config = dict(
    head_dim=32,
    vocab_size=1342,
    init='normal',
    max_seq_len=128,
    dataset='wikipedia_en',
)
MLP neurons of a small language model. Each row is named by its layer, matrix (up: input weights) and neuron, and shows model dimensions 32-127. Each number is 128 + 32 x the weight over its row's rms, rounded and kept within 0 to 255.
After each neuron's rows, "fires after" lists the tokens most often just before its 100 highest values on Wikipedia text that the model never trained on. A number after a token or word is its count.

L2.up534 [165  83 153  79 139  92 126 113 145 132  85  51  86 130  93 157 139 192  97 139  87  91 154 130 129  76 132  89 135 178 153 159  91 133 110 131 165 121 127 129 168 147  97  82 122 118 149 142 131 111 121 111 103 136 110 177 153 167  94 111 119 147 144  96 135 168 105  32  81 125 114 247  71 174 111  79 113 111 124 123 159 114 128  69 147 124 117  98 130 124  53 137 140 146 108 160]
fires after: "| " 38, ": " 16, "; " 9, ". " 5, "ing " 4

L2.up142 [129 162 101 157  97 120 139 123 136 176 148 153 150 138 156 137  59  99  88 108 101 169 157  76  97 113 160 156 147 112 145 193  96 165 142  30 124 146  86 128 140 134 115 134  77  93 148  86 138 105  76 117  93 155 130 173 169 134 134 162 196 152  83 232 115 156 120 138 146 139 165 166 121 128 200 152 127 162  84 155 157 161 117 154 122  62 135 163 115 150 152 129 155 119  68 134]
fires after: "s" 22, "S" 17, "ow" 12, "by" 9, "l" 6, "til" 6

L8.up716 [124 141 132 119 156 160 155  68  76 138 152 139 227 118 127 105  94 133 114  76 151  75  92  81  97 155  69 119 146 153 116 183 151 138 160 155  84 148 157 146 145 133 125 150 153  97 126 137 115 134 184 116 149 171 200 156 181 102 151 174 101 169  90 112 103 183 119 137  93 135 128 117  94 149 145 109 130 117 126 132 182 119 106 122 137 138 138  76 102 132 160 157 151 138 160 122]
fires after: "— " 20, "p" 13, "sp" 9, "es" 6, "ass" 5

L9.up408 [165 120 171  83 106 107 124 156 241 121 159 109 165 123  86 119  77  82 136  58 158  95 128 149 159 156 124 140 147 128 119 120 113 102 104 135 119 101  87  73 123 130 138 129 168 112 126 105 109  55 164 136 130  93 137 145 107 130  81 115 104 139 154 120 184 147 128 202 136 143 122  92 173  47 123  98  75  78 129  97 119 177 131 143 102  91 112 143 173  91  99 138 138 127 132 175]
fires after: "| " 17, "L" 16, "e" 8, "Al" 6, "R" 5, "li" 5

L8.up406 [ 72 105 147  72 127 100 118 179 110 133 183 135  77  74  95  47 106 108 154 157 139 129  66  94 138 115 122  87 122 152  88 208 173 147 147 124 173 134 138 167  66 153 126 108  85 108 135 168 124  94 149 173 137 146 105 133 154 108 132  93 139 139  70  81 198  93 128 180 160  67 118 102 129 141 176 172  80 116 180 165 104 157 124  70 150 148 106 137 102 124 128 124 123 137 126 145]
fires after: "dis" 29, "re" 16, "is" 11, "con" 6, "pos" 6, "ex" 5

L5.up274 [145  72 152  82 139 152 133 169 164 120 126 115 116  69 174 176 146  58  93 118 122 153 117  85 102 127 130  92 171  88 109 149 159  91 125 149 169 125  95 137 111  74 124 167 135 124  94 136 133 109 131 101 104 100 157 138  76 151 113  97  95 201 156 182 155 161 169 150  75 179 139 130 112 116 129 102 113 162  74 158 179 103  59 191 146 134 157 126 114 115 117 143 188 123  67 189]
fires after: "B" 19, "t" 16, "T" 14, "S" 6, "ort" 5

L8.up508 [121 134 152 158 119 129 115  76  89 137 188 116 146 159 103 132 100 148 116 129 104 160 148  82 109 211  83  42 160 120 123 127 132 147 162 146  56 149 162 137 137 158 138 162  90  99 114 145 104 153 164  74 129  91 174 186 167 124 146 129  79 127  57 182 113 121 105 115 146 173 172 179 194 128  34 135 126 110 119 140 140 107 128 174 148 105 131 132 144 110 138 111 156 135  87 124]
fires after: "J" 15, "\n" 14, "h" 13, "M" 12

L5.up476 [138 159  85 183 142 153 164  90  85 111 104  97 183 151 163 153 109 123 165  92 123  97  97 130  94 125 124  68 179 121  90 104 111 133 167 110 114 127 153 177 154 160 110 141 119  81 144 104  84 123  99  86 202 133 129 111 111 171 162 141 177  73  91 129 106 163 109 142 203 148 173 133  90 134  89 122 118 111 153  80 169 126 137 110 101  72 110 116 128 131 127  80  91 126 163 128]
fires after: "K" 19, "the " 10, "os" 9, "W" 9, "M" 8, "ad" 7

L6.up43 [147 140 149  93 178 100 151 143 164 229 161  81 133  73 110 130 180 111 106  92 108 149 114 123 118 104 175 121 195 152  45 110  93 130 173 148 123 158 121 117 107 180 141 130 159  98 106 144 122 120  70 197 123 188 134 127 126 122 161  96 146  81 164 113 157 126 115 139 117 165 176 183  66 154  88 162 133 147 173 108 182 106 117  99  99  95  63 105 147 129  89 160 132 110 147 130]
fires after: "di" 15, "d" 10, "v" 10, "L" 9, "el" 6

L2.up389 [167 109 129  99 129 142 198 146 162 100 108 163 131 149 115  86  78  88 156  76 171  80  79 107 159 177 122 131 127 150  85 160 100  91  92 155 119 130 176 109  92 115  82  87  82 118 107 141 126 137 149 170 140 120 143 154 135 189  88 116  74 146 148 131 148 172 110 154 134 194 153 164  81 146 146 144 142 141 156 158 121  77 183 110 170 104 190 132 128 139 145  68 139 123 154 120]
fires after: "U" 19, ", " 12, "I" 12, "and " 7, "of " 5

L6.up447 [152 130 147 144 205  73 159 117  86 129 116 106 113 124 134 134 165 147 168 138 116  82 111 104 132 129 109 135 114  67 126 161 124 100 196 194 153 111 119 128 120  93 139 132 174 149 136 131  63 131 120 140 136 147 169  74 116 146 109  84 123 100  88  92 219 167 142 147 189 105 125 113 188 128 195  90  94 116 130 122 146 179 154 100  96 134 141 123 109 107 117 178 118 132 129  82]
fires after: "5" 19, "4" 12, "3" 9, "6" 9, "0" 8, "7" 8

L2.up232 [ 88 109 148 119 130 122 136 121 149 125 145 130 116  75 127 138  66  94 135 104 101 172  81 118 113 210  82 135 103  92 142 173 130 125 182 119 102 131 101 118 183 130 131 103 102  75 118 122 124 120 154 105 100 141 122 165 116 107 182 102  92 180 123 129 173 158 143 124  98 167 140 176 136  77  73 127 176 123 140 151  80 108  97 209 143 117 176 102 115 107 139 157 167 100  78 119]
fires after: "H" 52, "h" 7, "S" 7, "M" 6, "wh" 5

L5.up344 [ 99  87  66 183  83 220 108 116 124 145 130  97 127 149 151 136 126 114 118  88 170  86 113 108  52 158  73 208 130 120 113 164 136 118 116  83 155  68 168 140 118  97 128 118  88 149 150 123  76 119  86  84 163 116 141 173 135 169 101 144 154 158 160  74 134 111 167 133 152 141 154 142 184 122 157  99 169  85 118 130 154 152 142 146 104 131 148 135 151 120 148 150 143 141 101  91]
fires after: "e" 18, "uc" 9, "ed" 7, "P" 6, "y" 5, "T" 5

L5.up609 [165 123 147  93  87 144 139 179 106 108 124 167 119 124 142 178  69 124 110 126 163 114 147 124 122  60 130 133  88 160 126 138  99 136 135  96 125 179 151 171 110 122 112 177 177  99 141 141  74 142 149 165 100 112 123 119 106  98 141 146 105 126 113  93 182 138  78 123  53 155 128 113 149 108 140  80 117  71 213 129 104 163  77 192 103 118 176 127  95 126 118 106 107  98 127  88]
fires after: "D" 53, "A" 12, "H" 7, "T" 5, "P" 5

L7.up363 [173 119 152 112 172  58 154 139  98 105 131 172 140 136 174  95 132 117 152  74 130 158 138 168 104 166 114 114 172 142 123 128 115  96 116 103 130 139 149 156 132 152 123 124 106 127 179  89 160  89 171 134  98 174 125 146 109 162 120 154 152 148  50 184  94 194 113 121 129  99 139 118  96 107 207 107 199 167 111 143  70 106 149 128 147 167  81 103 126 106 137 136 118 159  83 124]
fires after: "l" 32, "h" 14, "s" 8, "sh" 6, "str" 4, "b" 4

L2.up0 [ 80 130  82 170 156 126 133 198 130 108 104 115 117 103 150 100  74 161 137 176  67 165  83 105 149 128 108 140 183 109 133 123  87 131 121 123 142  97 137  44 132 174 113 146 156 112 158  65 128 178  92 167 145 167 160 183  84 114 140 125 132 157 219 103  50  95  90 123  90 130 167 119 120 159 104 125 138 134 123 144  99 150 122 135 121 164 115 113 119 103 144 120 118 124  89 138]
fires after: "W" 37, "sp" 7, "re" 5, "E" 5, "F" 5

L2.up120 [ 76 100 108 138 163 138  89 171 111  81 118 115 134 139 136 128 141 142  93 162 178 133  66 104 135 148  84 165 145 101 182 100 122 136 215 160 167  56  94  84 146 160 103 166 137 157 168 156  75 110 134 163 124  95 138 147 107 107 150 112 120 170 163 147  84 106 182 144 121 119 109 187 104 102  95 114 166  70 111  90 158 171 129 130 156  82 140  94  45 128  70 164  72  81 118 130]
fires after: "|" 48, ")" 16, "." 7, "a" 4, "'" 4

L2.up167 [125 152 146  94 201 105 188 118 125 144 205 171 112 155 112 135  95 173 156 141 146 131 102 132 170 175 142  91 134  74 171 117  99 135  78 120 139 149 173 157 122 172 165 159 136 131 146 109 139 121 162 128 143 150 115 151  95 149 137 151 113  88 135 118 141 101 104 100 156 151 146  99 107 151  89 124 111  78 118 113 111 130 107 151 127 129 103 134 130 101  96 122  36 109 131 186]
fires after: "m" 36, "he" 13, "a" 11, "ir" 5, "bro" 5, "o" 4

L6.up489 [177 100 131 154 119  91 162 139 112 166 148 187 146 123 147 108  48 133 119 125 100  98 140 138 126 104 129  48 132 157  59 123  78 118 152 189 128 172 123 135 137 177 130 124  85 149 106 137 143 142  92 132 129 157 183 114 143  92 120 138 111 109 113 158 150 122 136  63 211  67 192 124 116  64 127 119 178 119 137 146 118 138 126 145 143 116 149  92 166 102 122 163 133 165 112 176]
fires after: "the " 54, "| " 17, "e" 9, "W" 5, "h" 4

L9.up63 [159  99 134 129 105  73 160 152 147 108 170 135 132 175 129 114 126  91 130 121 114 178 127 124 113 101 113 155 100 121  94 183 128 132 174 102 112 114 169 101  82 203  84 119 157 105 187 103 114 126  94  96 118 133 102 190 122 151 146 128 158 116 133 152  67 172  96 126 119 130 154 143 139 122 162 131  83  60 144  85 156 144 160  81 134 135 142  93 125 162  82  75 136 161  58 138]
fires after: "s" 14, "l" 11, "L" 9, "ch" 9, "Ch" 7, "R" 6

L8.up93 [141 145 138 131  67 131 120 155 105  85 126  76  91 166 106 101  97 110 174 137 199 136 124  72 126 159  84 119 126  89  74 181 103 111 158 169 137 114  71  94 189 152 140 158 100 106 134 140 129 151 118 105 103 134 166  99 125  99 100 139 157 118 109 162 131 122 142 173  80 156 206 178 139 171 137  94 100 107  89 126 126 156 125 166  69 125 174 122 162  95 150  85 139 128 124 175]
fires after: "Al" 17, "y" 10, "al" 9, "in" 8, "O" 7, "si" 6

L2.up152 [150  79 174 179 164  59  82 123 107  60 180 114 123 119 140 111 102 141  92  82 135 150 139 117 156 102 155 131  89 149 146 117  93  82 126 172  98 139 192 115 124 131 112  98 125 168 113 128 116 103  95 132 127 195 167  99  87 107 121 142  81 103  92 131 104 163 112  35 133 171 139 114 119 131 163 168  75 108 123 152 110 185 149 197 117 127  61 133  97 154 112 138 125 147 141 167]
fires after: "el" 28, "Ger" 14, "il" 13, "i" 6, "ol" 5

L9.up125 [120 151 115  97 209 154 164 154 195 132 117 169  95 109 170  73 103 140 162 183 128 140 111 104 162 155 148 166 127 116  99 172 130 158  72 153 189 102  98 169 106 147  94 176  62 134 115 127 165 122 202 132 122 155 139 167 121 147 125 146 120 182  99 121 141 105 112 103 133  82 130 100 135  34 136 114  85 126 103 158 102 160  89 104  93 105 171 145 186 104 166 166 206 100  98 158]
fires after: "ac" 17, "Ac" 14, "S" 13, "s" 9, "us" 7, "spec" 6

L5.up186 [107 147  95 126 115 150 133 144 157 167 202 128 151  70 112 124 117 101 128 133 118  92 127  93 133 128 154 163 141 160 131 143 134  80 104  99 155 166  65 142 144  83 153 168 112 124 134 104 115 117 135 165 129 115 143 136 134 118 115 188 162 104 168  94 174 161  84 138  92  98  72 158 166 119  80 147 166 174  95 158  96 122 149 195  75  89 122 118 153  79  96 162  89 147 163  91]
fires after: "P" 15, "H" 12, "Bri" 10, "Joh" 10, "Bar" 5, "Par" 5

L8.up78 [110  87 143  87 124  96 117 125 141 167 126 125 113  82 124 103  88 160 152 101 104 171 122  80 179  67 117  96 158  65 111  99 173 141 133 146  92 169 150 121  68  90 134 115 173 115 131  72 124 150 118 180 144  42 159  90  97 107 133 134 131  71 125 105 120 105  72 127 117 146  71 162 135 132 121 128 207 142  85 112 147 112 125 156 107 149 190 168 114 116 216 120 122 102 199 106]
fires after: "d" 17, "con" 15, "- " 8, "Con" 7, "D" 6, "." 6

L5.up69 [112  97 153 174 128 157 125 124 142  63 127 156 170  93 161 146 162 114 121 131 177 142 121 105 113 136 122 121 141  69 104 158 112 147 152 124 136 177 141 181 172  98 115 135 142 107 159 136  85 129 107 151 167 106 123 170 149 127 173 113 170 139 128 109  92 119 105 147 125 121  93  81 143 105 167 131  92 157 100 119 158 162  79 145 142 111 108 191 151 114  89 152 119 168  20 138]
fires after: "S" 19, "is" 9, "Br" 8, "ant" 7, "L" 7

L8.up285 [ 81  54 112  59 112 168 122 126  72  82 176 148 117  78 149 139 165  97 174 145 164  94 175  94 121 142 126 190 185 101 161 141 172 145 126  65 122 102 142 136  74 149 126 164 173 162 111 121 117 116 128 146 133 104 150 119 104 159 175 175 168 128  72 181 147  75 137 162  47 110 152  93 109 105 133  94 101 181 132 114 118 117 116 118  91 124 122 165 170 143 174 137 129 207  87 169]
fires after: "ic" 17, "og" 9, "ur" 8, "ok" 7, "pos" 6, "res" 6

L7.up705 [157 162 136 162 105 178 147 116 153 117 141 218 133  58 128 115 113 141 164 117 150 135 155  89 117 148 142 142 111 118 161 103 113 132 178 218 168 128  65 152 124 111 111 123  87 133  94 202 147 129 101  94  47 168 170  81  94 114  96 141  59  95 130 119  90  88 122 143 105 125  71 183 128 124  84 121 110 129 104 120 102 208 126 138 107 149 145 124 102  69 134 131 165 102 137 146]
fires after: "B" 17, "d" 10, "Li" 8, "li" 7, "al" 5, "Al" 5

L2.up147 [161 125 120 136 131 134 148 158 145  98 100 154 128 103 187 170 116 155  85 140 128  88 116  78 122 117  94 127 156 140  67 122 162 204 131 148  89 132 121 113  79 175 134  80 141 146 169 155 110 153 153 118 135  88 188 140 148  63 214 176 100 102 117 142 154 157 101 101  94 161  69 106 140  98 169  79 108 101  87 141 159 134 110 140 144  69 175 124 128 118 136 126 119  93 153 142]
fires after: "D" 31, "Par" 22, "Com" 15, "Con" 15, "stit" 9, "con" 5

L5.up504 [101 124 114 138 151 163 135 104  70 132 160 119 140  42 183 100 147 132  92 157 130 172 126 129 165 144 123 126 128  76 165 140 154 156 194 142 155  91 186  90 148  81 109 132 112 119 104 143 124 161 169 123 114 128 156 197 163 180 138 138 139 166 156 201 110 117 119 132 118 143  75  79 187 132 104 133  60  72  98 136 171 137 109 129 105  73 136 117  99 100 115  91 110 124 100  84]
fires after: "S" 45, "R" 11, "M" 7, "B" 6, "Br" 4

L7.up754 [ 85 120 156 107 173 184 133 173 201 130 113 157 157 102 185 166  93 125 141 117 129 162 131 168 150 149 127 138 119 160  86 191 118 151 127  38 119 116 181 124  91  88  91  93 127 138  97 113 122  90  85 147 130 135 157 146 112 118 149 134 104 147 119 145 123  68  69  99 116 139 130 127 153 112 109 117  89 112 129 123 168 121 111 166 103 161 130 127 144  53 151 173 112 148 138  92]
fires after: "E" 17, "m" 13, "- " 10, "s" 10, "S" 8

L2.up340 [160 117 110 137 113 127 157 142  90 136 103  88 134  81 117 161 185 162 204 178  63 121 162  70 153 151 114 119 112 134 159 158  83 105 141 139 129 123 166 105 159 116 106 133 179 117  75 122 139 144  81  94 120 171 139 105 104 130 134 130 163 197 140 139 128 119 101 110 193 102 131 126 170 140 181 136 121  78  91 106  71  40 109 122 101  47  83 167 141 136 114 100 113 108 119 132]
fires after: "v" 17, "W" 13, "w" 9, "St" 8, "V" 8

L8.up14 [116 145 154  91 132 116 141 118 185 172 122 117 116 111 107 126 171 129 150 144 131 212  94 106 103 122 143 119 169 127 102 166 152 151 147  52 106  82 163 108 108 128 126 141 145 106 160 102 146 121 134 106  72  92 122 172 141 127 113  98 162 157  92 105 170 139 143 126 125 116 111 170  98 125 151 151  99 147 111  91 168 194  95 169  77 104 159 129  78  94 149 136 115 136  94 139]
fires after: "S" 28, "R" 10, "U" 7, "Res" 7, "s" 6, "Fr" 6

L5.up364 [ 93 107  83 122 159 171 124  93 130 201 145  99 149 179 165 132  92 198 159  92 139  79 143 109 132 118 114 165 129 119 107 140  88 118 189  58 127 106 136 168 110 127 134 155 125 129 198 128  78 111 162 146 119 136 105  91 121 145 156 149 122 163 140  92  86 134 180 121  76  51 116 127 126 174 158  50 123 128 138 121 181 192 121  93 135 126 118 102 111 120 134 141 132 143  70 118]
fires after: "ch" 19, "r" 14, "sp" 12, "resp" 9, "P" 8, "p" 6

L2.up490 [131  66 136 136 172 153 127 138  88 120 113 176 138 117 105 186 101 123 114  78 126 152 184 125 131  53 116 131 101 138 112  89 117 125  95 131 105 130 135 144 113 107 137 130 115 154 157 114  66 101  71 156  95 176 151 159 128  99 117  97 160 104 111 127 129 159  77 116 155 220 110 208 149 145 113 102 148 102 196  95 125 115 194 108 104 109 156  76 136 115 122 148 114 115 129 161]
fires after: "| " 27, "the " 11, ": " 9, "of " 6, "\n" 5, "- " 5

L5.up388 [150 133 102  68 144 143 157 165  85 112 147 186 147  80 182 174 101  86 181 110 112 125 139 125 163 125 182 126 161 105 134  65 129  81 112 163 154 124 127 131 154 110 172 145 120 137 136 142 128 180 191 123 160 130 150 103 186 165 136 110 138 105 164 144 124 164 111  62 123  34 132  66  79  87 113  58 133 101 147 109 147 134 145 163 155  86 108 133 101 121 146  81 102 167  88 129]
fires after: "e" 13, "W" 11, "Le" 8, "ac" 7, "min" 7, "aj" 6

L5.up573 [ 72 143 150 167  87 161 153 167 113 168 113 151 111  90  86 111  88  58 143  79 103 126  91 115 227 137 126 136 118 126 164 137  99  76 101  69 111 151 136 162 169 141 104 108 139 125 126  93 137  88 136 127 117 136 163 117 148 111 130  92 182 152 188  93 165 151 139  79 128 115  60 142 101 169 160 179 133 121 100 150 132  98 143 115 122 156 148 141 130 139 122 125 106 128 141 117]
fires after: "R" 18, "tr" 16, "n" 6, "dr" 6, "co" 6

L7.up681 [159 116 123 109 145 103 143 160 126 144  73  50 127 145 191 129 142 114 163  79 164  96 107 111  82 118 141 138 155 122  82 125  89  96 150 159 106 156 162 101 179 127  60 126 173 128 156 119 139 178 107  81 102 180 161 100 120 171 105 158 129 170  98 157 112 134 167 140 122 113 138 123 129 147 131 173 177 148 161  71 140 107 129 127 131 120 122 125  74  65 122  76 104 122 102 180]
fires after: "of " 40, ", " 21, "| " 8, "in " 5

L7.up450 [159 152 157 137 116  76 149 148 142 109 170  92 129 178  40 116  99 121 143 109 131  97 177 182 107 134 153 151 157 108 141 108 128 102 169 166  99 174  75  97 141 140 120  89 153 132 204 139 147  92 109 115  90 100 156 124 153 166 112 101 138 135 147 136 204 140 117 160 187  96 122 115 162 110 133 155 128 155 140 103 123 153 129 115  97 123 120 121 144 103 113  96 161 119 126  78]
fires after: "h" 17, "H" 12, "Al" 10, "ir" 9, "R" 9

L5.up207 [123  48 124 121  73 214 140 137 152 160 119  39 189 132 136 101 156  95 114 215 135 105 125  65 133 109 133  84 169 132 128  99 116 132 139 132 161 133 132 176 117  58 104  63 134 166  57 158 144 131 136 160 140 125 104 107 116 159 122 105 133 112 114 146 120 164  96 116  92 135 131 178  79  97 166 101 143 136  40 130 121 135 149 127  77 110 159 143 128 172 117 133 117 110  83  90]
fires after: "T" 14, "t" 11, "ok" 8, "ut" 6, "n" 6, "med" 5

L5.up144 [100  99 140 150 120  70 122 144 152 147 179 135 111 102 125 140  88  88  91  87 126 112 105  90 180 112 118 193 135 140 183 151 163 119 145  83  86 176  58 121 123 166 109 113  92  87 113 123 102 122 205 181 151  96 135 184 156  90 107 209 108 126 117 127 145 138 117 143 125 175  95 160 160 132 113 109 145 131 109 136 147 116 121 142 171 146 114 120  95 148 149 115  97 119 121 139]
fires after: "tr" 24, "ro" 16, "dr" 10, "co" 7, "comm" 5, "br" 5

L5.up568 [161 143 122 104  49 126 148 120 108 167 172  42 146 163 154  97 138 195 189 132 196  67 142 157 151 122 100 168 117 161 111 142 159 107  85 128 125 122 118  92 120 145 114 159 148 146  88  63 149 107 125  78 143 118 144  76  72 157 107 105 156 130 142  79 173  93 186 162 151 186 148 121 125 120 108 126  52 100 172 151 160 141 125 158 158 149 141  89 123 109 132 129 129 210  99 157]
fires after: "w" 12, "H" 11, "W" 10, "L" 7, "0 " 6, "s " 6

L9.up387 [140  87 121  74  43  93 104 122 165  74 108 102 136 159 151 136  54 148 123  78 132 138 141 155  94 162 117 159 144  88 121 120 135 134  95 173 136 159 138 159  87 137 104 154 159 128 167 117 140  78 133 110 116 128 164 171 167 136 146  99 102 132 119 100 101 115 115 114 111  84 127  96 153 120  95 116 136 139 152  91 142 201 156  85  94 146  68 112 161 142 102 152 176 195  74 173]
fires after: "v" 16, "inv" 11, "om" 10, "V" 10, "il" 4

L9.up758 [102 104 109 194 167  51 124 127  72 142 159 176 104 120 108 146 168 162 155 127 120 123  62  97  78 103 120 144 131 152 153 173 190  93 154 153 113  69 110 103 124 145 128 146 124 126 175 125 141 172 136 129  99 158 148 158 119 147 168  84 116 137  77 156 103 179 126 120 120 124 141  75 140 126 170  81 130 142 117 142 113 138 103 118 166  52 124 116 164 132 166 157  98  84 120 155]
fires after: "." 24, "sc" 8, "8" 7, "5" 6, "9" 6, "6" 6

L6.up638 [116  97 178 125  96 132  99 113 172 163 151 127  64 101 106 129  74 146 157 166 203 128 128  51 112 100 132 121 132 163 163 134  90 117 165 170 141 116 131 123  89 129 108 138 114 153  95 124 107 127 110 156 117 148 120  72 158 101 143 136 116 137  62 205 120 153 149 149  93 181 106 119  98 102  79 108 107 130 136 150 127 149 175 173 118 158 119 203 136 127 117 152 109  98 122 126]
fires after: "al" 21, "Al" 18, "el" 12, "a" 7, "i" 7, "g" 7

L8.up146 [136 144 216 138 170  91 113 147 130 108 156 124 165  87 148 108 109 113 108  99 180 112 123 116 118 199  93 119 131 110  97 138 128  44 138 174 177  98 119  75 196 139 116 139 100 132 113 128 134 165 153 164 141 138 176 125 108  99 168 105 118 157 125 159 158 187  81 157  85 117 158 131  91  63 170  97  94  97 139 169 110 151 125 162  47 107 158  97 157 104 145 140 166 154  80 144]
fires after: "ann" 13, "es" 11, "S" 9, "s" 7, "fin" 7, "ome" 6

L5.up401 [107 136 176 111 138 126 149 153 138 108 110  72 104 125 146  34 129 121 163 108 106 114 102 131 133 123 206 132 135 110 133  75 160 165 113 154  98  96 112 121 131 163 113 121  80 156 171 145 117 125 133 108 122 103 163  89 142  89 127 174 115 198 184 108 136 106 147 192 132 149 134 100 145  95 173 123  63 187 143 115 128 144  85 135  76 109 139 127 125 148 154 115 129 198 150 206]
fires after: "s" 19, "S" 17, "e" 9, "sp" 8, "R" 7, "r" 5

L7.up64 [168 123 183 131 124 159 157 141  70 128 182  75  92 103 182 114  91  91 114 121 112 140 111 141  59 148 106 143 117 100 136 118 125 159 107 139 102 167 139 159 125 132 141 117 165 110  43 167 134  64 171 135  68  95 120 102 110 195 160 208 123  79 160  76 173 131  85 163  71 164 110 125 143 120 106 110 106 117 126  84 145 104 152 152 111 166 165 138 154 181  95 122 146  74 115 131]
fires after: "New " 22, "T" 10, "olog" 9, "P" 5, "ai" 5, "h" 4

L6.up503 [136 131  84 153 122 108 164 126 114 110 147 143 153 154 151 106 141  86  82 134 171 106 129 128 116 120 158 116 138 130 170  88 118 196 101  96 116 102  91 119 109 137 132 120 108  75  97 142  61 105  38 133  79 141 124 173 200 115 127 118  95 111 154  94  95  70 121  76 137 144  67 181 186 164 118 152 125 134 145 140 147 186 169  95  87 144 122 126 121 115  90 155 104 195 160  78]
fires after: "R" 26, "B" 12, "K" 11, ") " 7, "b" 5

L2.up94 [118  99 174 154 121  98 101 125 129 114 116 109 110 136 218  67 120 146 104  79 130 153 107 164 149 103 167 212  99 144 112 131 119 171 101 118 115  84 118  94 168 107 142  84 114 106 138 176 123 139 131  79  80 182 185  81 139  91  86 107  71 180 198 177 118 147 128  67 119 130  98 164 123 128 114 167  84 147 111 166  95 185 140  90 144 102 158 106 110 151 110 110 130 117  97 171]
fires after: "s" 32, "S" 12, "L" 12, "il" 10, "el" 7, "le" 6

L6.up734 [156 152 134  90 165 148  98 192 174 109 161 160 147 102 135 111 128 159 154 159 129 143 121 121 157 102 121 192  78 157  60 136  80 182 126  82 182  96 157 152 118 122  99 141 101  99 134 166 114 183 114 134  87 173 177  99 108 146 162 113 137 173 104 105  84 130 135 152  79 100 150 178 145  98 108 151 111 129 127  55 112 147  89 163 107  70 104 137  81 127 154 130 208 129 143 112]
fires after: "Dem" 16, "s" 14, "S" 12, "Car" 6, "X" 5

L5.up223 [139 112 139  97 110 215 133 158 165 105 151 108 137 140 137  93 116 108 121 123 173  87 136 151 129 164 143 139 144 140 102  41 132 173 159 153 119 182  71 179 136 135 123  78 115 116 120 153 179 169 108 180  93 120 111 105 184 143  79 118 135 117 126  78 126 155 140  91 181 119 175 159  64  65 120 147 136  97  97 109 149  99 200 143 168  84 137 161 128  95 105 119 100 126 125 135]
fires after: "\n" 36, ", " 10, "ad" 8, "in " 5, "of " 5

L9.up513 [113 162 133 184 103 166 117 126 147 116 141 159 111  83 137 128 107  97 190  91 107 141 118  79 190 116  89  80 133 129 116 142 168 145 207 159 110 152 103 131 116 150 102 107 160 136 123 109 102 140 151 124 107 127  88 101 115 103  91 145 121 119  93 107 143 123 184  76 116 142 153 122 158  76 146  97 117 134 172 107 115 100 129 142 123 133 246 128 132 174  56 141 143  87 123 118]
fires after: "d" 24, "H" 20, "D" 8, "L" 7, "W" 6, "h" 5

L5.up617 [100 125  86  94 155 141 126 143 129 145 176 130 110  86 123 140 132 148 141  75 127 120 130 101  12 139  69 113 104  82 125 148  87 129 158 107 103 159 104 100 119 171  99 159 131 104 153 173 151 162 137  71 102  86 120 185 143 133 164 171  93 182  98  98 208 169 150 149 157  87 157 168  97 116 105  96 138 179 144  92 145 116 111  87 128 137 167  61 122  88 156 100 182 128 112 137]
fires after: "H" 26, "h" 14, "St" 10, "num" 8, "ond" 4

L8.up95 [161 176 154 135 131 165 121 130 117 126 188 159  98 177 196 127 158 132  95 141 114 144 181 103 177 123 133 127 144 139 162 123 124 154 101 169 135  44 135  94  88 124 119 187 195 137  83 133 127 102 118 158 124  84  95 142 107 124 114 169  69  90 109 100  59 159  86 136 110 146 121  99 120  97 174 113  93  83 162 144 143 105 142 172 121 117  59  81 110 149  93 129 132 193  43 140]
fires after: "l" 23, "w" 18, "le" 12, "ew" 9, "e" 5, "nor" 5

L6.up88 [117  75 134 141 127 150 140 134 161 146 146 114 162  84  64  83 158 139 134  61 177  92 129 125 105  69 150 124 169 137  79  84 112 141 132  99 134  96 110 148 163 101 129 111 119 131 106 112 133 116 116 115  81 128 184 109 134 129 116 159 112 164  88  63 143 127 164 114 174 181  96 145  95 108 179 115 161 173 211 129 111 136 187 134 120 150 166  66 129  95 146 116 161 112  86  61]
fires after: "the " 36, "in " 14, ", " 12, "of " 8, "a " 6

L5.up737 [107  89 175  84 118 111 166 101 175 136 115  45  80 109 111 144  72 137 144 148 125 114 189 152 159  96 156 127 191 186 107 140 126  82 137  69 174 185 147 117 201 102  94 126  95 131 117 170 114 170 131 118  81 161 164 152 114 130 125 105  62 100 147 142  82 142  87 109  77 102 113 165 192 111 139 136 139 145 171 119 194 135 157  90 133 142 128 123 133 170 141 149 100 128 159  84]
fires after: "| " 26, "- " 14, "\"" 7, ". " 7, "ar" 6

L5.up644 [151 136 109 108 143 112 154 120 149 153 177 134 131 121  88  75 137 129 156  53 102 141 162 159 158 120 150 108 132 156  44 154 119 103 123  81  94  97 204 177 222 127 128 119 110 152 157 137 142 146 153 135 107 172 191  74 107 129  74 139 143 164 169 133 132 114 159 121 104 159 125 167 181 133 166 163 165 139 171 125 135 170  83 100 125 111 117 143 171 121 117 105  76 126  60 193]
fires after: "| " 33, ", " 17, "- " 11, "(" 5

L8.up566 [132 150 166 139 121  73 133 150 102 168 133 109 127 118 171 128 125 163 158 141 145  82 156  79 153  95  56 167 150  83 109 180  99 132 109 156  74  96 135  54  75 191  82 173 149 107 138  88 200 140 114 118 145 129 149 119 171 126 104 173  82 153 172 127 126 135 141 142 125 108 153 142 156 145 133 103  75 111 107  63 106 161 117 150 155 156 102 144 109 137  70 169 160 174 103 125]
fires after: "le" 23, "W" 13, "w" 13, "Man" 11, "ol" 6, "re" 5